python train.py --n_layer=8 --d_model=640 --n_head=10 --n_kv_head=1 --head_dim=64 --d_mlp=2560 --vocab_size=8192 --activation="geglu" --norm="rmsnorm" --norm_place="pre" --norm_eps=1e-06 --positions="rope" --rope_base=20600.0 --rope_fraction=1.0 --qk_norm=false --attn_scale=0.125 --bias="none" --tie_embeddings=false --parallel_block=false --init="uniform" --init_std_qkv=0.0201 --init_std_o=0.0201 --init_std_up=0.0201 --init_std_down=0.0 --optimizer="adamw" --lr=0.000803 --beta1=0.9 --beta2=0.98 --weight_decay=0.3 --lr_head=0.00795 --warmup_steps=348 --schedule="wsd" --decay_fraction=0.78 --decay_shape="linear" --final_lr_fraction=0.02 --batch_tokens=[131072, 262144] --seq_len=512 --doc_mask=true --train_tokens=1690000000 --steps=9084 --dataset="wikipedia_en"
MLP neurons of a small language model. Each row is named by its layer, matrix (down: output weights) and neuron, and shows model dimensions 352-479. Each number is 128 + 24 x the weight over its row's rms, rounded and kept within 0 to 255. A neuron's up and down rows have the sign that makes its largest values positive.
Before each neuron's rows, "raises" lists the tokens whose logits its output raises most directly, leaving later layers aside.

raises: "fit", "cast", "ze", "board", "field"
L2.down1407 [121 136 166  86  92 141 116 103 136 117 115 132 126 123  97 134 108 114 118 130 118 129 112 121  88  96 121 135 146 154 106 139 117 129  92 119 113 117 100 128 161 154 124 138 141 120 136 128  98 111 113 135 162 139 126 113 114 140 108 144  98 160 135 135 115 112 124 141 167 136 128 163 116  94 110 122 120  94 102 132  86 139 154 127  89 125 123 163 140  99  88 136 133 129 104 130 119 148 113 111 148  87 117 165 136 129 136 126 107 101 106 150 108  79 129 115 158 153 120 129 116 122  87 113 142  92 107 115]

raises: "ive", "umn", "ways", "though", "way"
L2.down200 [150 145 132 165 148 112 141 146 116 108 136 115 106 164 138 133 123  89 145 155 174 186 127 164 121 145 116 156 113 126 126 143 127 175 135 157 150 147 110 147 148 134 111 140 103 121 130 134  62 140 153  95 113 146 101 128 160 161 141 138 122 112  71 105 188 126 119 100 129 139 125 175 129 147 154 128 109  95 144 135 121  96 142 158  94 142 152  92 130 137 154 135 157 177 176 136 131 116 168  76  95 115  92 136  99 175 144 126 138 123 104 157  99 158 149 116 130 129 147 145  78 124 136 100 144 135 109 128]

raises: "ferred", "ference", "cess", "gn", "ven"
L2.down883 [ 99 124 123 137 134 146 152 109 114 140 121 102 133 112 151 123 149 169 140 163 183 136 118 124 138 126  81 128 129 148 103 133 152 155 133 111 133 114 154 130 105 163 118 142 122 147  91 155 167 124 136 116  73 163 122  91  83 131 121 118 124 125 162 146 152 170 130 128 118 124 111 141 138  70 134 164 127 119 103 122 140 138 105 129 133 102 139  96 118 131 135 128 126  99 170  93 125 112  91  99 127 126 130 135 137 160 166 168 122  98 127 136 147 118 118 138 129 100 137 141 140 127 109 127 138 131 126 151]

raises: " engine", " aircraft", " Engine", " models", " veh"
L2.down414 [160 154 156 104 143 132 176 136  94 149 100 145 137 111 157 127 129 144 178 128 104 125 122 148 122 130 145 123 119 152 171 105 188 111 111 125 121 109 124 147 104  93 162 120 161 124 189  89 150 125 109 164 136 109 120 121 108 139 140 161  75 121  86 125 131  64 129 103 123  88  97 120 172 127 136 126 129 158 113 156  96  99 106 160 153 153 125 139 167 136 136 135  91 129  81 115  91 143 170 126 128 119 104 121 140  92 124 102 111 104 116 172 109 123 121 140 145 161 102 141 118 116 127 116 126 114 166 136]

raises: " von", " Berlin", " German", "ä", " Sch"
L2.down1863 [ 95 175 135  80 126 147 122 136 108 129 112 144 153 114  96 115 113 136  77 108 134 102 139 141 112 113 113 134 136 108 127 131 134 140 182 139 103 135 126 133 133 131 164 145 141 111 118 170 150 102 135 121 190 124 146  99 120 129 126 150 106 135 111 157 158 113 123 164 103 116 112 141 116 125 134 123  99 121 130 127 111  89 105 142 165 133 121 129 123 133 124 153 133 118 137 103 116  98 144 134  92 170 131  93  96  86 123 174 125 102 114 174 116 154 126 106 129 129 124  98 100 114 101 113  94  92 159  88]

raises: "en.", "en's", "ays", "en,", "ama"
L2.down1535 [163 125 128 130 170 127 128 134 129 122 146  97 145 113 142 117 124 147 113  88 184 139 135 124 129 112 135 106 134 129 150 103  92 127 149 121 164 135  73 119 117 137 161 122 141  81 116  80 130 118 146 122 103 146 113 124  89  85  79 106 125 114 123  93 110 154 132 146 115  99 156 121  70 146 126 133 111 142 154 104 160 131  70 128 123 125 118  90 140  84 138 150 135  69 150  73 133 123 122  94 157 128 130 116 121 173 155 128 112 125 124 108 149 158 145 134 167 122  98 116 140 113 128 165  87 155 142  96]

raises: "ñ", " Juan", "í", " Á", " Luis"
L2.down1444 [139  54 151 145  94 121 128 126 162 161 100 133 139 101 152  95 106 144 121 125 174 162 104  75 148 139 138  88 119  95 153 112 123 148 128 145 142 119  81 115 128 104 156 101 101 121 112 111 118 148 160 128 104 120 139 138 136 125 146 119 189  91 102  81 159 145 145 102 163 145 155 102 150 118 163 126 127 120 101 149 172 106 113 133 155 132 130 125 104 162  80  86  98 133 137 136 102 125 106 110 135 127 143 137 126 143 160 117 179 150 125  97 147 136 177 123 148 118 166  80 129 124 120 135  98 122 119 124]

raises: "1", "10", "2", "11", "15"
L2.down2375 [141 127  91 135 134  91 150  86 118 122 161  84 129 132 121 170  93 155 119 134 141 132 111 150 127 140 103 144 109 102 134 143 128 135 124 136 152  96 109 127  99 134  84 122 183 124 135 142 133 133 147 115 141 131 133 130  94 123 131 141 150 136 114 143 132 147 170 132 159  89 102 120 109 154 124 113 145 131 137 119 119 143 113 141 140 153 125  80 110 166 125 157 130 157 104 140 147 139 180 155 104 126 100 129 159 125 129 162 166  77 121 109  96 112 105 113 112 116 132 107 139 142 142 169 122 113 126 103]

raises: "riff", "ymn", "iven", "overn", "raham"
L2.down1676 [124 143 149 120 169 147 123 146 120 167 149 111 102 140 126 100 128 170 143 129  79 121 155 122 130 125 118 117 149 154 137 111 123 154 155 112 131  95 132 109 150 133 111 104 104 137 130 123  91 164 107 139 108 173 148 139 138 137 129 148 140 131 122 116 146 101 197 117 139 145 110 146  90 142 144 126 115 177 122 145 152 123 131 139 154 165 143 138 155 140 148  67 166 119 100 141 167 160 133  98 140 137 153 137 103  75 134 170 140 156 146 140 122 137 157 129 159 151 174 123 116 104 102 105 109 121 115 207]